From a checkpoint of a small transformer trained on Wikipedia.
Size: 8 layers, width 384, 3 heads of 128, MLP 768 GeGLU, 19.4M parameters.
MLP neurons of a small language model. Each row is named by its layer, matrix (gate and up: input weights; down: output weights) and neuron, and shows model dimensions 272-367. Each number is 500 + 40 x the weight over its row's rms, rounded and kept within 0 to 999. Numbers have three digits each. A neuron's up and down rows have the sign that makes its largest values positive.
A block is one neuron, or neurons of one layer that tend to fire together. After each block is what it responds to, as a language model described it from the Wikipedia text at the highest values.

L3.gate233:446510503518535511482452444486442450627492545410511560510544528535553485527479489517518489498562542539512490480484422436481435551476607517519510548474473464509466504506507573489475484538466553477516515578477518460436527518499487435503465452465468461499419546516461534553496453541514531466
L3.up233:488507448552487505492553474521420496522464482570527501496501521482456452485463506503527506497441541525519457543513548476475546412537516470573507483509495447473514544459535524503401504504414461500493515471456479529499514430459556506478505490519457531467524554437506437475493466500544531534
L3.down233:490489516456474498527467441494522506499503529573516554471582504490555520467504450515486584524588462507505551467479455557501411515507492486499512477462441483513539470509493492518529517449514515439522476458499505518466388560482479563530570516465468491530529517521500448490455485472476483539
L3.gate269:525477532491531542507495455455500481576480480477510539532501474523494492451518521521534444446497533521513451480429570463465462475508418440519559516502463458456470598508545485560518504424447564454509502545480510477470544544481568474526474474514542524499556416597500581513467428484467545523
L3.up269:521511563444475489457528400484510541518479419451509577518489443561525509457558519455506476447483530516524485489468585516578556458552427456503543469423522549450548558515506515522448508420422484538578477490560479531513518536494495542495421516512577475454515453515501526491516481516485530511
L3.down269:518475458461552471476424523450501534467524486532461533435510450427513421519501491455527490508535473501511488539515458548521477532459428529519460466487474522461557538487417520431493477492451489556508472529522500519573495519434442494486470478527449583454477585455477478510573560480541487629
L3.gate379:445490551460459554498475497526481479499505544447517519492531539566552507416471462443422496509465487490470511486463442468563482507482564432536487464553533492484545456472509535456490476561466524431403491527513517543437479528498519510506509419529470533526506511501473470499463516494409523538
L3.up379:517437488442493590579503509537529521446453569423561460435515558536491509437428510507526466514566500487550467466494450458490535466468483568528544461510563494421498517519518538529458450550485536477443461544548500464481449487529551527478425557523530413489478479548520471528512517451480512480
L3.down379:572547520556491469516627481514527556501485458505486494501508414569490403570488500511536524518514520492487460525502472617478450465535464488493538534507499363514501508500504478555498495455494536481444490558503575472491571522481580479480531500486523543519515517521518506478527526559517610479
L3.gate455:505447503547499473441458494511499483529500457456452485527411526568599554459511505491497475554475489472450527476495490417464444570492447542410407569464483488568464496515462476470419495462466511542551416510485508515449521516458487411516522506497545547466504514521475433500437510562500483533
L3.up455:518432485504512498602541433463518525511515439439568489486558490504503373494536489564481462479474501537485466438461465547503509563544505534478577544416540448511476436462504530488592526514470564519475518523487486542465591446490503520504479457499553486521558397479545515506498507539503502503
L3.down455:481494499433495508512548452478542418494434493514555449589537399488527494516478538524551493467482484595550503588468512547524537498582541511449501481495517466540591447473450494555473478426423588523492526485455422511570508498523506510462495426477471495516536486509508552479494477559479483564
Description: Piece after initial letter

L2.gate752:450556496450444513480467484600515513520521519433501561500535483515495463518473535465453469455553478564560540500542462516595507486486559490470446553478523499510527375502482525462499474545480483562551540558548445466514451532541431433453498507524499491508529565519447506499427492499488512420
L2.up752:500488507606494489415471523530472468476534506474489498505484458489460540555506498549540484532537462520505502542520446526576487549487583512507449529464522479552455489504495510546457513440498538478511554517496536529534479460564478461527502556493457428515581463506502506559601531525503527446
L2.down752:520548487445544376576534424549451503505458510517423480476498521557581534506522505490449515499412494477436567538500485553486470529497446454519539525576466476505515478504478525420527433556478500582441490498528446466512481484520508514520614520509576464490512518484439505488485458495427491517
Description: Mid-word fragments of rare names

L4.gate288:570471423559535466480493546500562445457478551461477490578497507485469487460430528517554492500498477518384468527549515457525488452492542472471599509518448425555485492508520491622580475480537540491472490501529476491474482523495509437449497561471503463573444465411536458527452501564516474392
L4.up288:482422541487509478577532530511583497480531495488447471470507497444445462521490522508487544480438489455417505478523517507521481463491516549489534498483555407557466498457535505560558443560497502482516461517519489469533547434352501456531501461526528518544466561538505498522499550484543511517
L4.down288:519483517539460469510473508445409537528499494493578454546530438494566458587566517544459488459496483542561479536529535530483535505609532536527456450505497538466467452559464521470454545502451494501557492531442509501493545547536440542527554507544487517533597519513489437498564491501513550499
L4.gate337:548528490464525496481528576474471545505514515508475577489508462487460512548533485539515531456521528507559550571559506464455492537432521513504570446585517552471563478403464537504455543451489439412498525517468535539481528439572530497427507488448519540473519520450486529484528519472542547441
L4.up337:569504463494517450477482506498503521541437551506482436546465510449497569624459505457486481505573494546413497514515601535531484531447434477511503550479491427585490496532473513517514554499507485511492526501470571407514487520438464448491488495573553411503510457468522499516500480553547548488
L4.down337:445487560526508523528500469491474498447552475481486511431503526576503450466443529499539530521474448482535498525465480464502428433507511552531489539532538526481504498427535458499477494472440485494511478431492497525468506484527565510504524519457414515483454467518471501539602527406472469561
L4.gate387:465481495524462451530451514485525447485426498453508474486461536463507496474478512531470499508490574486467500433557551438508509537466516550503519508492433446561414507517452482567542471501530508524548512500548491498468542462430519514513520488552469485568494555454546475504448479518563429513
L4.up387:509484482491466507505465474602537442519475513483496512476498520529557471551519514499437389457525504497505500479497474544499512506462559468528562515514483464531507484493533403516525510505586503488507517515491516410497554535454466477519497539459470501498458476461555404498494444560519533474
L4.down387:576509507502480517503518573473476501461453544540564432549498495466439534599480562500465536468526512512502482525549513466484561486553519515559464473558494526501482476549515553467506493578479458542521486495487568551521491534524500542506532496480519461447508528547521493469550489531607539509
L4.gate710:580471543564493478531457477461468572434520594531531532546549542462409491495497631527520494458549489562540442513571484488543522444547519503491571505518549522479475478505521533535534412452470520469496482464501491487585488507532496470493436487509537480586544442518509477435520563522523519504
L4.up710:489429470524461525569499458466522498458453486495483533552456514467505495523463492596453500517492475467479546505449475527487532482492524538481536519549451471457446516445536468501469463531531471558498467457497548485490477474496535520415508511560493479531483517535478540508500486511522542581
L4.down710:533563540498555501498569504517458459571536484527536472575490491570458501528521535454501490471494473504496507471506555531455515490522447515530495512388498434558535523537485501473533559465498507446464509566550455538572508497473446521562518496421567488483536478495506445503533508490492461437
Description: Plural noun endings

L4.gate165:458492439517496529494521581442597495504478480509549537452535451465483485524514527536450504491460511563484522479524482476498536495474504503500485519551506520428549506412549545617519538491469560539529496465485485525443523471515535576451519479518502468541500489459453499507485455503467457481
L4.up165:484533495473486539465530504499471530482503571493548497486531509501492508494483487551556529514511551496549413496475442496580558476549574479541477474441574558545614453497478529556501550487493518498494507462511445508517492481540490516553531475478488527542493490488475517437518538503516418512
L4.down165:504596582495554452551515461523501576447582523520490494451444550494455431496526479486477508547471493478494506512434540549533556575511504542447462498498476510535487475586493518477573473511503533483459483482601531514509509528586476468498463552469460467518525559535486506486479478473605507508
L4.gate269:424513473486489522527557509525545582536411493539518532394516506562520475456592512464576480434553475542532528554392488512452509478442507474543452478474518528498464498508475477488433547523505519558555485531485503452526551528479527454576505482458529543454514511469516451517499508511491538492
L4.up269:550472579424526579506524481489436507486476479386522607594457522481554502549501479424496499498440488533464508472492509528419525528472534467456488486411571517456501447462473513559560468501531537501479513494478449387490491541501499516483524513574505472554511452493438475531509511505536521522
L4.down269:465535460563476483502499603554571512534564453548495473453509533495518461508476488520496481458546481450512587557490515476505495450527485487537487487535452483548590521474551517406471489456501521496520479481544507522521556512496466480557446462445493572466566536531459452443525524517421504521
L4.gate359:528574476530531476502404459531519490528515526429486498518596460515457483462520521438495559538597510455478516530507439482455497450546437474533477492505488478467483510491469473531573545473452501508509544527486508531490533566530522404515500456464452478492488484522521519514517485493473510443
L4.up359:530557530473508512491492401447483459525470538512540609542531538453561492474481544551487533559512453475517433481446515517505490513491491470545470528493480511434527504537494457526508465490552529575549495565508466521433542509510560489519482483465526452472392508517486590475486446485583476494
L4.down359:534496488518503488496502502466491537581521495527489530449457523451471504525432460594497481459486491458411471469494497483509556583518456415425535530500495482466520540500490460536456446537623535476556477527548528539495438541503473479479451531508522489462534484490488489508523430533503508462
L4.gate736:541464473516427525491451445534514462490476546529570499476500520522470433519434482475533585517472495534493535464471398480526493508602478487524446507498532492480492476528416498427541472502488528506609557539527405494440449525518528531555502465444437469532458518481494476522518496505531465464
L4.up736:482505572499532566453456440537468509520478506498491593437446508469508517510540526518522464509527504490562451568498472527471547523527481452534477538480541525413486468490506568489540569544435517422487550508477557561429539426479535479526463435512425506545578609505517434526492539435571481428
L4.down736:511452497510479479455551456578468381520592489547454516485530583501508510456457500507447597461558453439526537563518525500504497496487492485481496498496479537542458582512492503500472434467548488467546490558445533524488506546534461434481518558504561482526529442438550537496548464483554497525
Description: Inner pieces of names

L2.gate182:420514502491504530470448452449452549526464531451521442437458548539558409520522585483513532531502530514582493499556493517472511499466464521506475534479491552451450515499493456452489518482449518512445530498425498486511461563454514479476455498474451571473548531544499485457489476471482522500
L2.up182:491498514460457451501441534482396499519469455522536537504510557508530463483584547551480535474552519426471582554499531578489521494479477555536527493546500479500555449474498512592545458523497440460513548561427602444510477436441516460514500490511486550560539464518634491546522525478510456551
L2.down182:481458531510563526412540468515577562481523579424524489427453534474520481534458534542477530528407573408566518515439435521496507517522487544481446488499530538504474432490473443481458550519494529564420505607513476538499589493466553536425424458487529516504466454441380519540461545502503443455
Description: Month names in dates

L3.gate364:511464475458552521537512508504540506577487530497492501462396549534451489495533463483573587501517461554500453495498491485511461546476418541440556522541456412413394513494466520498509514595481454447551448490453522498497517454507525531489537518532598489492473552550513537463475464468491507591
L3.up364:494533541493506466543542523502510497539539465516575496526561485577528454543478443460464561423519520409465498474568424506533516509437532493529524487519485470514546446476513510514464479531545522518491515575564504515532482450586518464493450510431573508480537458528466461498488534473487518469
L3.down364:500451474482514516483473553527415432529533502515442455460476494487540522402517511488540472566501535495480487581442592511501499568495504483498488477514560534480515527503488460560491532520503530558502485466437496467464455465424516530501434516504499504540537427501564527474652529468504431489
L3.gate437:520526514545482478478503519486494461512492549499535516481512532486471466442516469482562484499486462532480481551444441510587514486466538471510502440568486537475441493499468523501508546535454480496509511441545440502492524504465591535488434477510435500421559492555589477446540560453509614456
L3.up437:457441461461466448490519470546519521534522455529507559454525487485462473499508498515507532531506492449548560468486448507483515498556485487557531451475498371420523475477471449536554501494533508479390551436513513480502559494575467486537501493541480440586499516515557505473476509525513488502
L3.down437:612521509514532524523495560440477518485504531487477475514493551500562514523491500513498479466506587544528504479488542438532499519449523507512465562541480647570527559534478496451412497460496570543573479583533526556513413523419469523512510530446529550481446462474438521535562511501444507481
L3.gate615:424444562527510510480508534419497470464506513460543415412542483568504515524520484506466529544487467444481420484504412561524513499470486501528440476471467492575476527519455481419561455503525499587475496516443538580465499480536465536494433439544554559472566539406446517510490418548538439498
L3.up615:547508480473494489522479475503482530500454434587427503500489510558514472594585553512483568511501468533495506486468470549517491495567438500469589516495462462463549548485528464579544478485553515568531432528452479409510436481457445577545484550472479518514496510512484432491460503537490444503
L3.down615:397462496498579485444486514433484475526514545463570468457535465508470512538568490489468569556540529457521486514487539574527528519552422567496484464484457511513459539527501576501513428470536453471465537504512455512463489451503478506499504483594522561534459531477478560566467490501496487516
L3.gate703:519564470538481475513562488554466486521573558490461524448492549612515471447500574494517465544463555482520496508519502572505507475536490493442550421529512469516484495480500478497486493478586497472529530552452506486571583444455510493547479490552473509462549486507558547535529538538514523488
L3.up703:373502520511472460553489513465523582443505431484479523499493570482522507459526512460517551521472429450534561543562440444488502515483484492492562474583546419527511506522465451479474520468524483526456538522449568482553468547471511532533502439449525500542554540525493523531530463484561509438
L3.down703:574486506512545552411456486491481422516458494540516483570518441531521495494475519487521481481543594532488466496468485558484448503461545486541449497470506605500521499472530520555482517499539502484489471482508479496438548413519492495496469506535475519441457530470546490484455543463433482535
Description: Month names in dates

L4.gate5:454500465505475580531527521471502566557481509466484538511478529504451529427444487433466457536460531520531523548524484492488424505507482527490530482509473531445519424546498474574473472503484472477499515558468554502513500568524546444494496534476504574519435483526491525468474487474482541499
L4.up5:506527554513411430466550505495520532513522506501589497483609531431511468488491477557468519440502501451624502520517458564515489525499541541542544494521516529532558449515489506522531516435464502492520536562488537454502479432522523519568514472559485509569529416464439482491518564544516448515
L4.down5:505544501505520528508490473487548516444437489497536488482474518501501527530547568600497476537521522490453494496463568455483479471483509475440488546484446478510486589517510468508482547488493446558499528513482456517582476518479524408530514474480507461495527583445504497559557507483459450473
L4.gate29:500503506558528471456457434461521530471420443541469452477572559399552500442520568494552452561433543413553517499498460499501562503536460535530555484541474521460556539557476465487447462479489524400565546514491440488452536522527513507488559537440518567518468494450475500514475561503537490467
L4.up29:501543547487508524459501408422487555481481450509499477450572511507528442503509559484534555568422534472434480518540500540518512529535458554487608470484471476447539515516478483459480452500537530456568509484507432542442553523544511482472546521480534491538511537438487551496481520462530524473
L4.down29:445421606462505583498434539499481610525566588427546442531499463478501386537489551446539466492463500410485456532524510524507491569537525491526494511477515540477483496430456486539454513530530444459428519517473516475494499515576485473529449467468483442577524548483475482541564511472504539469
L4.gate358:494454496441514481450434475459477496494474513458547528489537493538562497500493492488543495523514503537500504459615496501500511463509486505506499474456476495464530461524468477551568504495537565496506472462526460430520448530439547540520558510534426505520530461490546511586439477459538487515
L4.up358:458489497499511518512512507468548455564500488569531524527446411519464508569551503521488439439467554492518534492426465554508475483576458599479591471480501478466470472507532567554502456491491452483493513470451549529453459464434542485534482481473565465438492482552540517506537560479546500498
L4.down358:430513489443491516502513572519475520587517528527490442506419441513431432491541562481464517452565422491513565495435534491449540562470445500485446513505509539519549472464477507482522529567469417511513424530535471535474476527540456412477436421473460500485473499538499495450461533497444485510
L4.gate577:460534500596510474456519501430542491543453443520490502486494451496515494467525544495537492584484545496546523465526456502477489542531502540540474509617503481516572432492431456544554426492408474484477544565500463506481477524491549526495444494520504529472524430462540489542444473518527538474
L4.up577:440518450515459373438503496482544461509471493478450537521477435520528527494512431467447520524460532516469547507487506554536491513490492490506522463501503472519535467485471499522531534490457513495507565449504432573526449517509520418537513543511606451572489503554507477532493458447470483465
L4.down577:499485573437555558445484475529525503474456496532488515539474499545491482501518537476519471506456480524440502437501475479504529517477516418464423529459480530513528465499525542494497525529527471510511473501521471464605416519595513468530532528507405427466521444486538531440457436517501391519
Description: Month before a number

L3.gate359:505480497620482521536506496528537460577451439484455460565531473564490485483484582552520524555470468489506543490547440579450512411463549490478516495583456470442496495496486454495514568458531559514551538484501541450518499479560514458449439531518491449498547496461560532506464522517580512515
L3.up359:444555571406474483504643498508519558490440528466482477453432481482495528535603478558455531491456534506418513484452505574497553516521504478460573498532438502491570542472418509528519532467600508511440491427501467573496435542449522450466523522458531483532519579501504470506487484490488432465
L3.down359:532462476575482486548448557416481531442496483454529468525447484481529475530464482516534474526601509533418463553577463453497593457469542525544487517536536519525445485550498512493504450553418457541521499563506555509490510427547511509588522480525495494473564541504545512519619528500574480527
L3.gate494:490515434586467470543470540526505462555438548497534477546518548457481516429542579598525465493549530424483440483559528504473525440499569485561586562491500436543487554495524411491509501535563499496503498512560531431493537495502532457506545469517475467525496504444568436505466473519473466429
L3.up494:571509500517464502544591476465485530529515499457521570494433452540456544458543482512474534529518538535442509485472472577529486482457476442471460489502454525478532458529497423483592506455496456508466492519435460538568580446533525500378508495529503551581456517482509524522522449527485459529
L3.down494:530488512507446473550454538544426519533453541471527418529519511560520469559502498596507456509535509492490475483579434521473616511497496540477442494505500433573426476523537504582452502545488544451564495526537522462461521469498531486580531528539478486502499484487545448488581480538564499491
L3.gate554:490483479517502489569483500552528502521418458520500488519476449485436528443557486560467470464557532548454602467490480525510478422446571463556512507526418506573481492512485418544550448429515484524474484564505549511509532495508516478397557487527510590547471413471567494512470470578572465474
L3.up554:441469586514516521568572484520547483520466547442503514470560599472432511540461507493479463515440555523497461512465494589509531488493489502559547514520484510512532470532461463491476485493459503534498569468535518478510518540445523561548485544435434503442567527522535475464520536525544452476
L3.down554:538511481503458485540390480494493475531554442503554431476570505507546470492496509570512452496520481408520540502493476499519500449545540456451425454496465470555507536441533443537493488468551548452516418508507542495542480496580568480524474513537467485515475474468515476530432533526551554488
L3.gate650:448503545609512566509463575547469486555467487492595482599494541394397410499520521467474496433528529597460529496574481531469559520516521406530534486503550495456469492475476487481533487496506465464495496443466542525511480490460529520454437488518498545529549470539534438509517488511532517492
L3.up650:539583540562480549527501443480566467531447468482550536503469520454521553528558533566469552482503495433512537487501521487474532484599538518501546500569496500464518552541461502474523558514469400553502574539534561462512488503504508554491592536507547521507472481424471479506482482393443485499
L3.down650:480385475469477442484523554519474513518518464524496448600494489563471467530473530433477439555541537564490504552553526541511508452434479521531448512475491494534472530500498505564482450496474559450565428486468432507511475508503498500555376476481454460454552534509527509472638534537562518551
Description: Word-final plural suffixes

L2.gate248:414434482539455538523506523548535475535447474438436468497516513520506529446508573527545515551527513473503462530533494554460501576452543497442561556548493438515456574563525490442519516440498469471426492415561442435542518475448440455468522454471454506578477535414516489475416560488440482459
L2.up248:395528505443462495523580549468464467499484532477546440509477477492491469521594613540523522542506490463517468534541551547495555564450465488512544472603516463453465527567523469507505517497537462480514499478529452516554449507508457474507516522507518466478445579455550562479490522501502470493
L2.down248:543545523539513481518516544533400572476520542560614449581500515488446479600483515563429466470516554514492506537562507526475513449530499535474510533569522491539475481467480509584404446531481495497594518564415579490476507534545511508492544544469491521487539486530554465497589523558572503457
Description: Plural-ending word pieces